config.yaml
d_model: 384
n_head: 6
norm_eps: 1e-06
rope_fraction: 0.25
qk_norm: false
tie_embeddings: false
init_std_qkv: 0.0373
optimizer: "adamw"
grad_clip: 1.0
decay_fraction: 0.931
decay_shape: "linear"
train_tokens: 751900000
dataset: "wikipedia_en"
MLP neurons of a small language model. Each row is named by its layer, matrix (down: output weights) and neuron, and shows model dimensions 112-239. Each number is 500 + 50 x the weight over its row's rms, rounded and kept within 0 to 999. Numbers have three digits each.
Before each neuron's rows, "fires before" lists the tokens most often just after its 100 highest values on Wikipedia text that the model never trained on.

fires before: "\n", " to", " with"
L6.down363:588504497496539478486487405386493455510488580483429465581407502481550480513574551541451546452479562520551484613490546514486526414539490576458525596529510496587416510561500462562459513443494483458496524457431498463591565507497495492492402497445507542417507526496518570468492521457472516422530494479561604395489550488599467541502535441550416462510535442519521475480483438472446509511541

fires before: "p", "s", "ia", "que", "e", "mar"
L6.down577:528483451525527462543552571492506573472518502449499520507562449430513427549480550496527543450523575539494476501461589416533524503543549506573531475423521435512425537575512463565441535504543496496469546523443494536467500551552525519490476501456501568412512510542541605459481506490509526492429499373513518490450435425552509442562467382419538514508508497638542473553459557479565483481358

fires before: " |", "|", " (", " –"
L5.down1441:566505508509488434439439516538536517494482455495501555568479486500449501483534512449547531475541440471454589465454516500565466495523418484502497560578547441522478431583542461435471476541527559462500513463526493421533541576455497490453406437533494458534507569546575551491473435556472535471440548480502461571415454485524510514478511491475521506586543453545398456491420513496416553594510

fires before: ",", ".", " and", " in", " to"
L7.down595:459503544489357516552517522453465527510508503527504507529423436545383596492604522544571529513519420553465406533454438469457399486396513504517425479524492440465568510553494551485526504536534400594529370483442499577469541546358464557548480480508512502414499489541514541452524552552477477521495528583518500540470381594474475442556515570464528457532462472393408522377517480488563509509614

fires before: "\n", "-"
L5.down1206:443486380483613489430472483389497441494481564485561488425488489390490427495465488524443485590496607447525466524447523558575521472538514575446458554470535479521472516621466440473503518476422480452461412486484533466509476414453455604561540519437450514583510428541533475538479527483405521476543443382368477486529561562540493581517464468531508595481518511537474546584474523488525479565435

fires before: " |", " round", "23", "nd", ".", "-"
L7.down1338:455493522461474561561433528392462490401529463526466392497480474482520481504651516530420483473544421538578503497481469491502462524439560542520530479501460437417562328511536440413502452539473497527522537479592481527599446544511571491412602442435464494451479511470531566462425528523486484512600454407533545473591443471519572510493531445474523506514581545520484598533388477450511501510512

fires before: " of", " to", " for", " in"
L8.down1390:499467466451490540543501427515486537457461543400490523615574490432550546384525489517425582470567617563516426513494467475423515488454555468510482514490544521436516510553463500625476587427507578492504468537467552554507506444501528494563561433526520495521586446469554503472515549511437484516466539520566522421498471495510444453463517424434466490507487480512531517476531506556570377526461

fires before: "\n", " |", "|", ","
L6.down1183:477482439567489586463474485458461522517491545484639460452472488534503454504452418462528484465568403503524595444517555467484470464516585571484515494452530500604566567495522490356500487605549428510601498468533514466476528426510488561489461453506462504485433532494497481462526483524556453546458512453499490505409513580504486448482411408496488361469504542513494457435584431577450520533510

fires before: "\n", " He", " The", " In", " His"
L7.down185:542478491508515378434513475496546519537491528476527501552551461468541499430484438531502558454528490465519504393557536413507514469474451527485518468485465514620539700502520454472476413427544436511499469496479378462482529455518407412455433499430394419503504590506521435528511479473552538448508505595532489517549529486504498455476502571540546507558473540617531567317524579483502477561544

fires before: " |", " of"
L7.down786:474501474512440544573546415444510445515579526570559416439577468518485481439522545406560502480514447414557452441530478437524580534511437448476515512478374433582543523525533412396542500466588499439482446512423511501548521339527488575433470519532470492453520450464444515441461500455503493508461483454482557567446449580476518544508464567499525517597484557522550541502509538423549588577538

fires before: "s", " |", "a"
L6.down1470:520449519529539491548556524599562529552520487378554405629527511537440521572431449397465540515492573466572492496551498436468518573495526531496525566508530557447553551466480467531492465508523579432460538442412531556425515348477458479515466447516542504537481435347435454458515460571538565458487551526463486497506459573525457517514447482414503560517442538512413457483598514545409496576541

fires before: " |", "s", " of", " ", "\n"
L6.down907:452463523522484468485508501507525518496434529531528460504470551489481471531492470499455523469527515554519539555439495540580583511598448494445542506519527527436538550484448471508459514498554576560540440575539604503542538510511507519541552574578450492527533571476479515449458441490418426489443479416428540515446376414555474438522549509469472527400431509492490555519540534588476416567522

fires before: " |", " -", " +", " –", " 10", " •"
L6.down1096:450534457451521583511562444503513564605457492487516527591439454585504452524507477537571522437528480445494501546489462546501515459590522463567382427502471516584428583520484577559484487502471590574443511506465443500568442511523549586567475449570505473487499508543585446492490542533497565552527501358421534614465446516498441466497446519456536467568567489491435467452506502544510495477436

fires before: " 0", " 1", " 3", " 2", " |", "\n"
L8.down50:592508506455532481451468441548510506533437560530479465519507513517554464549524578499488458499412432497618521496543509467559566470470501521544447427497484551551528442571575502354497535420557487508565547399451553443514465500435577545530431509471431600460594512456618467521445416486390528532403509346462545481512485483375460442509569534489451382473463495538447477437482538464518510435515

fires before: "s", " of", "\n", "."
L7.down140:551455527519519473559375474496474525493503517470536512537526419492517426638453548378442514498489522504466556543553483586584603543479571567424468518473544473402414500497465446532458621460435538487437561451521465480483465416406586437485455437476482550491534561420400457499455509439533583548594419377498479495522444544526481514486529486477432568502431444506448460600462592503489500475469

fires before: "\n", " The", " In"
L7.down762:473518481505531457440564436500527521540525477538470497573528469542455472494442494502513457387502467493577534454544555475476481545470500508496502490537470479608450683563557570448535460466467476517485449511475504484484535463560393402407460467498435497480526510545558485467513508489504550540533525532475504493558492535468575443489500495548508538559531471588560535315514573549494446541542

fires before: " |", "\"", "\n"
L7.down377:455536570457510499448435506522572449564497605477555413533507517436513471506427585534447524549510479479480425439472427497486564575484495462513545460434482500554485580527468420378461451488490535436481490531474536570458478461522604503483528483496552451466563403474427471547492459450514501446500491576446513506437604540480570453529551469430510374575423527543472513477457406463547568563538

fires before: "s"
L6.down1355:502421533506641498519457526485532516504533517561432455479463517432538563518418464421538510510519428460587480549484458490456564489484452550565548517457492423471429515488541514491515445499515456478552552522446504581515535481461511582515458560517534547585481502415570458603570504555420470531445528383485482481505503484455535507488468529475390572501487450527411468567555531525565443464497

fires before: "s"
L5.down1103:524500388478524417518459523518374466544429580464488515536413455469466492446528551432477578517455581532518537568479527511556528501441521502468512490458548545603563456574514451462474533444550495467560545566470400490563461488448552548527493514505473563565364402528594555472477513496525539581380504482532470480481466478433590540500502503417528443413513575575515577525474568478532570494559

fires before: " |", " (", "\n"
L6.down93:458550522537441442483485531448544533415543450447522587540488474476545547520551589492505445517436512500539426374526529564453531555493453637494578480485485558403525413478534426527546535463527451511468457533525501461491504421612543514522492428460519466469407386509407471475557493470493553405484533468415522536464551555584510503540475548469584434500449580494565474479541492542408464583492

fires before: " |", " of", "."
L8.down90:461460518481422575434407557529539469463537487585424407467489448471459434527566498421475530530514470494581425520479476542516498449479445525519503492551463461547484379502419479413452616550453550478562513479490502581501456440525500484484478507501541514513539548509444538449503482533483514525458521312438540459463475478464579487452456507539505583620491536522490543504640464508510572526530

fires before: " |", ";", ",", "•", ":"
L7.down793:502461432470435517492607497485396501616505435427501531501439550527459504410622471451466510458565478583427521476576466441534471505393500546468426494448493502524456507486567536572567470482532483437525617489507547534528453465519470497529499448541531544533620526530447557489530471458491553499452506440580515442428500452531553448527502458442535414555489462458529561462505475563544462474560

fires before: "\n"
L8.down694:447529518560531496422527518513545520560501479492505424540506414485516469442511388513495530434444432476529486458496512510490484510426535491470505532448465452524552539478499447486518565434444437522508472536513512481457487495500494413422448487490543441473520624473530469556554513537555550465546523484514521498571537430501502477546531588520571430552418503557506520292522591530489375614538

fires before: "s", "p", "er", "z", "ed", "ex"
L6.down582:463541487499553447477462617471537566525490373435471483575458444453497404484480479508509515494513482458581447472461462463547493519645453428597494524455467509563480600492629509555422476516557441404597643507520460590489554493393556549515488597525539537546479441496531506440500428556432540518521529358556473499496462550528543465601464531435499473381515538580564513572425543515509454460474

fires before: ",", ".", " and", " |", "m"
L8.down1331:567497447536566596438564476547416458619528508519482540523461429431484474412573433517466497502535490591508411564524562499458433582505429559517431439588434551560527535600592600489557488559496509483475550448420528503529519552524533497411456506544572507519528487521512510509496542470537495459533529417496494428558467537487525505470504518498519555588582470489482562563529557516524485407441

fires before: "|", "\n", " guitar", " |"
L5.down910:513455483490362471560499487437500526558558532529482543456426452576432490428557567559565533416488500561471437579433547499482495434470521500503515504468465548591480593521449627542459527578536544514460448597439494523536471506467429493545464496423398495534473512497561428462538563471414634401520541653496463519506515455505451486585569522479482466542496511393496473480484528420556468475469

fires before: ",", ".", " in", " and", " of"
L8.down208:425464588506496465405468416524504561603620518480464468440457428534502415525450485546456548510530496489502475615561472523598537554462473543543449485451491489549452554503575564519506564458411516491474569531395521533426486514458502604494418405444516517541457425485525538531421510472634464514455472421483509501467492525430407625467534470493523566473517452565495526411499473474440514541575

fires before: "\n", "th"
L7.down1191:461545585524486516423509562507583475509523448449562456531541539468521474525490545522417510607434508390549429539469608584521511449541495528498476481481482541547550565504453472468514465551475526473513485515512448397469514498474482490485411471486526462424492415512520512527544511536581553573560463419431551451496444525620453489505531488496469554572478512554427471559500525413597396442566

fires before: " |", ";", "556°"
L8.down795:456465482479505448504562492537550500484460474555499518568483490400508463401474500520518491596480507592525462545526530400507478494539509566462575549448560457488531511590557437407545505517481478530525440465482483429492440497505461550545461511474488572594442483509532496490474500510533449447531577605544458429405534495551516409558565465407458577533520441401391513494469496483561504537438

fires before: "s"
L8.down243:465544451461489585548418433432487560463477413563517522559478503491442587552465432552511530462474398464572415472491408476504558469496488463529468375509416493538565433470450534467547480483528499515561457513527488600484503577493501508472502519500545519449584454536474599519531524494473513516457506493486551483551473479494446578584523492481432445505444554403518491496472440477475489470384

fires before: "\n", " and", " is", " |"
L5.down962:521483446532490465507598489522573522517501535505436498620466441498555496407415474505525604431508457446602502425579523481519550476471545468530429489532430556542479822480506453492498521492534428474489503503507448520499500471464515474450456485455425440488528564534518491517513433451509622444468541674553499479544561555541486472452556480497521464537479522493579504294440553517575495554435

fires before: " |", "'", " (", ","
L5.down1485:497410470463452475539484441457573474555571514436423547596547433443557358490462589424588520538514556501568544474576404474504444496482590596533544496506504536459451580502451472511654524423478592496483551497513541479501533491398569494444440424522470508496509451474521411531440499485515491531502567596407546503501541515599552437455574527620431520452465512491452477519493481441533429505459

fires before: " |", ";", ")"
L6.down1086:516460434468484577450514595487599544550482444518431422543485451464560501489456570557517562500484407546429537423519536522484433527560523535527386498482485413574439593464471572577494485527430585495588487509474460484485496545516469530477544615556512526411533548435582492511495514513497603599471637398451479543509523502526506501541479502446533463517407507560490444562576416481552535453466

fires before: "s"
L6.down492:510448426466631589487480507559483433592461563440463375591521481432535586554501496427435475512546558537584472519516419550540514502476469547411608572431511566452483498462437455439523580444521465403471532509548515519475487381475411492448449457426398498567433493580518496448496530520486447508545463528491456518494485518643492450500337546543518481483509512425439507493535429529589490551590

fires before: "\n", " |", " 0", " "
L5.down1529:550499397523473530473513602529502500533472496497530416514505419490549532450463532485593536522533537510511431592514486451482509556485520527514558426457531564535546574495498415478491477434549450489600481392371496626493468512488514481510514412554512568553538427468513583547548515528555460482445520503521474496477489497510521534435470476506581433552450551509462586404507498583616509452458

fires before: ".", ",", " and", " in", " to"
L8.down710:535518519440629594503514512502547527464461459461459531550465473428412546565537471457474523567439477491560500514512435515478470536472484504610429524497448576552414432557565467526516462447502511527572532523496502525439541504483509494623424478465420530460561487469486565469559513516505545498495564489529486532488529446574515495504539498533501547558373573496497470520486495426537443559400

fires before: ",", " in", ".", " of", " and", " with"
L7.down1010:451585536472538557632513492563432520469444451549469549533430506466487519443515461491513583602604519524530505505461486491503397523494441511512507534555648473558452569451521577447515542499449470506455525494502539532443509592492556546461416485475434576493522395536434501526533492505462453567594620622452465457481481460512498499456524609459498419534467536497461448475498553499566591472435

fires before: " |", ".", "\n", " ", "|", " +"
L6.down939:506496459450477554514533477463357506498533454413509534528557524507407478454488521544554434455495494596614576485422487457487468545469496445490522494436503461632554617506486516500429491551434531539518498534482502441492520424550436444521493517634468491540500506373377431465567443491559459478486571548432493486527520538560481470541422460480500457486485555516441602524534404460387553525581

fires before: " of", " to", " for", ".", " was"
L6.down326:393474513485517489454469443477502477502560564509544407498493600516506538454463610551524513477500547471561456375587487530546476488472526499505546517500476461535450573545588501509535580535399533464424584582498474572472431517439570481422479507514464554525579540431560545491388508433486535538465527611447568449523495556546443484511599485453512432425495485573554522547528527469454537506439

fires before: "s", "m", "re"
L7.down1520:504498524368533493539429577487546468503524504517584502517571496479544559424538602495484473516513543539504470529558511611601531632519470588476514489430503434508458524460529432500460562448536511481535459463518426527513544457584480407458570559480480610553481482490517527422462571537594536481525435453514528537595575587496523489489490526364464515430522552593418525499545568483471536487470

fires before: "-", "\n", " ", "|"
L5.down168:493495536447490459504565455509434479546479462424542534562507485522488493431547523476491559471497428461618551489576448446511506531427493483545417471577540443617491715412420465591417427567532552521575566477440513497431464571459488536576531541409501537494492488457418539520550512514458542469467524605410544521552526423433547420470586485617478436517403472488470490488512491464561468499531

fires before: ".", " |"
L7.down758:572524449553525470559472538404462538489528507519523423497538496536531472455505442470459486514437409455548484472536548402588477553491526514500624509557463488547432504527480462496554582423531572558522478550580493492578463517507454477480587435463511534444515532475490477487447521531507475503457514529558471470575443562529455545514479444599588488453507569477537591478471535558440411456644

fires before: "\n", " the", " a"
L7.down640:423520477501554549538507514535558526478487498532453505546570515438541500525488448520476538430429498410503436408537510487476553445457490509456416488405410502381510661586412485432574426490540440457478524452533507495524425566439504451482501418563516461461487482552505489611493495455517521498486396503459490453581513480442561458400504469521616439566448494615516521477539557466474503485508

fires before: " |", ";"
L8.down652:507489470593449491439420594351515465498475497510509527556593331522496515458521484525503476517411505485504554500592508535421565604597536606544507472470482467562499616444406452478497497396468485475475518468531549468412522417478487450479424549480565609449553479430488376539545527570498512474470494456505515512536563438550481432577498466472581548520435540492507505517505409519460431508515

fires before: "\n", "---|---|---|---|"
L7.down68:522455443584464530474457462548505482526503502522476462615494374534548478450494474538455410517490492416625458468533574460566544479542540526480475465557427506417572596551474507452568559493523523503485509432531556489522472518412518452474436441458495530484523547516540491561551484508429557477537481448457483505494503531512529479466486505513578443624423544441508469319424477461651584551578

fires before: " |", "\n"
L7.down1381:419545546485544552471420492565504457548500462452556509538483429531551500540450477471556496480521533505499481490452533476503488506518507460455574525485448503532443588536463534525517565458451527529546427407542546432403522541540560424514475506541531448525456535503515513491467442501547542467453431671465491459506532479409465439447532472532518462640413496455454571454611366407564580473450

fires before: "\n", " He", " The", " In", " On", " It"
L5.down48:495407472514534375563485527498549588492498530484563536578413519582507459495505491472481524470556485515511512484503539491476543477526498438500500466509556550534473857502590578505464428492458381557536539512479460456422489530497408502453473451496485443533512542542554502530478451398470502455461527657499511541577520493504459526542435453483477520410498440537495525330464571505535502500517

fires before: " the", " that", " a"
L5.down869:519503452488448432567487529511485472484491447556587494551491468452502531424545482483527570487490413414575508391537440468528568524508519514516475603476455502442547631612467544528453595438541410489503499548451501528412520474526480445464517457573427472489577490429544514433533573575488496515440542572428440583564532493533473562453487493537578445445477533494457486499446408466556525533467

fires before: "\n", ":", " |", "-"
L6.down1449:511513467418583464401496510487397540572568540431455494545478460515486442482523574458365553427470390590482464512498549541546563553579492483462518453579494437463516501501524447487499507460537502517440525371459530520487536497558410529493464520471501487571443616612551446475474536464496504463478515496498447516552593511449505439544395502505472464498558567466401534460526597583462455571540

fires before: " to", " by", " as", " in", ".", " and"
L8.down914:439501507519492496467571441457401420532435462507563534465445479529455550421576523527451432420528531476491534476555438399422504504474459546474474477514550379538514515565532539535549489514459400454548630593443517570534536569400536449523537565454468614488456596528536538503526444460461533513482522616448497555506506514490456526467441507476525484487459536458467524591419553520563461596503

fires before: " to", " as", " by", " on", " for"
L8.down463:518477438574502609543539406444535533543523569461524511583474496501565453542422535440437509505587491657553496557496547512443516516534597499483411498493512489482492439447378570457428498504521511485528542473526487560518402489454437430522599549508479493475502461439471493563505557469472493442477497440558493470486417502518501526535434547480498460442435563584572488529510521478510494479551

fires before: "\n", " by"
L6.down1266:486536526448532464424500458602445550543551439429500462508539503483524547484521546628453554385442556481499498461548429449473519571553490489516541462504459455592623553517502425529585451479462455482577485419497505471457466497468455568496537462523554548457519585562483451432512521363599484525466543427538576483501491471562476468505475523534509424534444616457408548475567497508483464518523

fires before: " |", "\n"
L6.down355:508476589461432516510476472467518513589528478524562418531560467510532512476498483514488443544526549508457430526457489447471496522510455516550494526436450522601452495451396529547469548502509425606480565500511491524489584512516527469483501521539559518502496497478614447459563564516492453421508464368472441542555625480453475479551486456489453584547553486549432534418524501496553371482435

fires before: " |", " m", " place", " medley"
L8.down1416:432512517510518555424351499487487500457531497509554531468574539466447427547489565406503455580512415543600448480504496541538425450418519539524488453522444575537533525473477494401519433488484498633477528492476527410464537484452521483484416471494522492367547493496447422552476541560588558495526542436496452537429559561515527533450586574516525513441522508475529546486539612578542486480428

fires before: " |", ")", ",", ";", " is"
L6.down1220:509479524440488436506475512535519477573534490461473467515527454471502514478570497440557512407516473594456567480497481471445491543513568493480441438482508446590454578529535450503489461512450540432451471466506507425496563496514513547462474479533464517457534496520608502428503465510483447484439464500532531604452458481528546448524512609490529506452518456503476463517519516445556521493556

fires before: "s", "mar"
L8.down876:485473371496475567479438463485535539433504504527460593535436549565471447481437570493582485344532448486557430521489532502442498513525470421548450467522481514449445516498421568593496420515454567521479539517445549489544522484490469448509541620489496470542524466514519547562490520441471484505493585458395497507588440467483482535527425530527470479441496428595510523501547405514421504554419

fires before: "\n", " Championship"
L6.down1178:508529469533472430580511520443552436470586607500527511538537402497561431449511493568476516505533517582531486451514577506566470557451501432493588485494507479463472467554478466488477517510466542606489478444413536482478569457494485399491476444502490540432444459518481479492540486492533442498521425434615482430506542527486561484499569462442557512553572477512477453516491432469506503482560

fires before: " |", "\n", ","
L7.down844:521462506468552471566564423428507436551634468495553455439472488522429463581512413425430538599511434531507484509462534417515501515562473467498558565519505511554563597480509461493468477502524571599528507510601408488488474347551440501446519492530485485525535446480547467528601530483517536466509438546479454512565452426523546467554579550563553523399549514422532509331494510463481477553506

fires before: " of", " the"
L8.down1409:612501483549540459471497549565561449527457496490511471468500521479472553520527451409493517427476475540549508477573439534496613465462538571561463567458586478419494556546536503498539497444524529387463535565429443516501474406468518583511462587515504497585538491517446516488478456509442467535510459544436509595533465442526544435514538535486524565506492510466471486521533488515471450436461

fires before: " |", "==="
L7.down106:419545505442412475483483494507437502534504526512483594525390545473441501425596475472470494470497581577539541453542527506534456513495537543467527526469527475521540508524541464426577459516515498499436571463397543453636481550499479525425401405514498489415447529489526473483437490501594461547516568509470498442488552527468527453563540493516516473469502548448469509520503392471489619525544

fires before: " a", " the", " an", " of"
L5.down67:406492504462446544519551415467535481448439517561542450431488520527491523500539445486442495471485528434472527486499424483465582529507497537566420530485515535360570582462465502525450440548499415468453520525494429537501509448504535557421518486583506458480647582563423395491498497518502572524470441459472487510492512512499435489502473524503519506481499471492521476470481486488511499425580

fires before: "\n", "---|---|---|---|"
L8.down4:405418584503457461385483505513494496511449512509503460609491406548486507455528434545497359472536487506404474524501541405571476521509455496452488529507390472434491600600506519424504477479529430549477496469516490456603418483423524406494505483412517487551472540532484474625608420488491591538554543511401502515488493559494461460584461500496538475662495589459485560339429461437545597515566

fires before: "s", "t", "re"
L8.down511:564528549465491504535462518421463516531476458453598470502526511561489485503583464447519510460376509491432441563518512440497509587489592502603442476548424470565491539512494564509547473436410491542632414559457546527449468527485546469577534538535604567522477481483479533480438523545559489606493418472511480467584484415442555444573558541538533474492565474473529512435487452553532488563382

fires before: " |", " none"
L6.down191:459510535464408674452458466459422506482540569480559445565598531533549501527523537467493483481413424503564507525521528607516402558499570504576415471462484467572516533497551469480504423574551453550558544449517572612448463540520593513481515424522400449534561494502477511469558514545453494453475434510534475495499473521534508495561498497506488475547472505425549527544535556481482560484474

fires before: "\n", "s"
L5.down747:462474448413533498514532477540447528451517575395440401515407541489488475410536527470503511478520498546506550505601489438494489506473556567441394540379470513484541484611586504460526431527569382512493406411442440507499501575460499597499480569522462493523411542611500548487606472438537581472440511486601569443472484511436483404492479456480523474517508487598492517570507613490482426520512

fires before: " the", " his", " a", " it", " these"
L6.down1035:449564515455509528556484563445554402543527500458559488472450524392540495446442392449443517477544457439536414450483472482515467476522494510490526473502392516409471644615454586515499550514491501506507489521528541536466528497548572484451507425550521464481510471489444467463422536591491570466548523503500530529475465539456464504464389526523494543442428476543544555426539535549504517549473

fires before: "s", "kun", "far"
L6.down927:545381508532534538560492476506574579481467448561448478472461384520507462465476543500438468518448473498600449508536460587541557475607441412520471531464488527508460569487460515563418373367599568409509562524512502600548463495456448457514541516562484560533505475421508490557458555495452550464542450379510510517518451497501429455560454504465594509535532543608494494587562595481519553553474

fires before: "\n"
L6.down1146:487413480516461545499501568547484524522507568464573504546611584496482463575539491540423547450525496480522516499507479456532625501517470526498441491497500560450522590601540434454518501564568457494546566393415530548526487515453550473459464476535500399439513620491537476457531471496426566479531437447461607475479538428404467459481483470589528404473504481627436510534434483510478562475540

fires before: ",", " and", " |"
L8.down780:439547602510535454571523524489536569482400477509569535531611490428438510604485378502574530569533478480445515495576530447422526470539465470462590523495602475508514529441501522481498485470533579465537442539455522414390574413505599434532492518547396522506538421501470443496521474472529397562476509608498417532421537533458500469565575478560559499449394524481444508434547408545545445563502

fires before: "\n", " |", " the", " a"
L8.down1084:475547507558450564503414404429454603560443476521470400597506468416445504451503522451485420537493462555522465472443528502534422559452506476456498537411495560464415459527429496500529540482440565618468457561538489499495555477494446425466452503564425499529531462520575532537456503529552443531434526479570574455474498675542441461530485441416451544546499459495550520434561556556495467592518

fires before: " |", "\n", " 0"
L6.down843:511541419538561500501426439496509481535472539486511455505491569404513569512510535468463521428474531573548467492461516453436509538582531479496528410486510498463536590450482413487551398510508551408659498430422464490427500520510543545457474487576483680556495542422514522518575454448534434462539483459532491461450469452553487508469465439446566478548451492613397537424582450460557504454541

fires before: " |", ";", ":"
L7.down1057:526442564548465572543528560520512489470565509453526444530469446567483569447617500419467524482496457516476467547550485511499499509518477445384470561495468439479434518558507513585494464514540563414519536516428462572532460451573492517478508499436577452526516524540481564435539551582481520500504551423541536500476531449545545546408543438431489569587404512523490467510549519502450522521540

fires before: " |", " m", "\n", ","
L7.down204:517510555442451507534448473448507585501509470518562472522542578502447504464531443466503497506397493497487532524455452544560598471451463614453499512471366513487467563525530511442510534527546572538477512438520515487536359505441556477574526537519411495495480497496478501457542388402420528564475430448548555563506436460586473554583458469533465489480492543526384573457463471556479414505542

fires before: "|", "\n"
L5.down656:459501471469617442471540520537499467525555490460541486571453557537430463559517507594514516478539522436545497394540500458409409466495540496501403593517563424492544619509451440425633395469526484579549433473543467546516542529475461501498517531458467554464494596500471474471548378507562524418522490534583564430458465480518529425486452473453584508508521481496404557535448494622466566505520

fires before: " |", "|", " -"
L5.down894:433484587471511539411478555472566631528405525482516515610438487493519545501474570529518503469456431499565535520541476457523474509549464370486448522433477469479536695486491576444545450576473536500567436424480521408535585516509564509524558455572524578488553480483613545523546465485507504469516539676500546518447456502466538386519435489494595472548503429502493532404579402573493470506501

fires before: " |", "\n", "---|---|---|---|", "s"
L6.down1185:539486542481522587448502447503609526516410522516463535520471538558561500480562501449551568526403405578526423535456506562564477504528558494496512356490576483440470479478484520587468460479530532486503457529539563526458464551514495493421504514472435487423505437551610507493509513510458442548532575415455515501533416446640451502487570466485432536526581540506484504488492487517457464500532

fires before: "\n", " |"
L8.down148:422496440513465467471538502476437449524496533507475462519515523501533460555560458457428479517484496531510469492445515508447423514466463550468507473451474466531502510486590473435450406573498425505436578471488582448536483420447569514422518499441533479482489433546563525447571604452510431520536440367403541469552430500516481591470455481486428452570462561530501468543521520543539396509508

fires before: " |", "s", "'"
L8.down1245:515473552478561505577492524448538539464526434493540554505540537535417549480426448484438461525575466469515549478514462402403617565350539493485474449562567540426516452409432417476439463445513519509519559507576531540483553529459534486542467460505453526447466466526494472481500539409472477468473515471533576518570481518478562639585591530521490563481556430504517529411493500523504520500544

fires before: " |", "-"
L5.down1410:466484449430465542527572552442527466473507631457362564491520432491406494552541443444483528408505563537527423550451506518522476569491507490550501458511426560597556519423469532513524435429546600510538546478484476416558496579530495554502485473478523444491457452592546465500549569530572512510563559435489536545500516447469523493512557538481483544489526415427569508444547549496481558476558

fires before: "p", " |", "ğ"
L6.down189:489496485500467520454517508480531591418506469451444524498495468595503590570565537415579490466488572530401486532526454474491468385577512452493492452418541482520491533491462536581482403487620553415430523521482500501515533550431577533613490523564529515541475513508498604470574521580474532490480574382488468460433492438516487402480537430503603427493541448503621512488472473458442438507503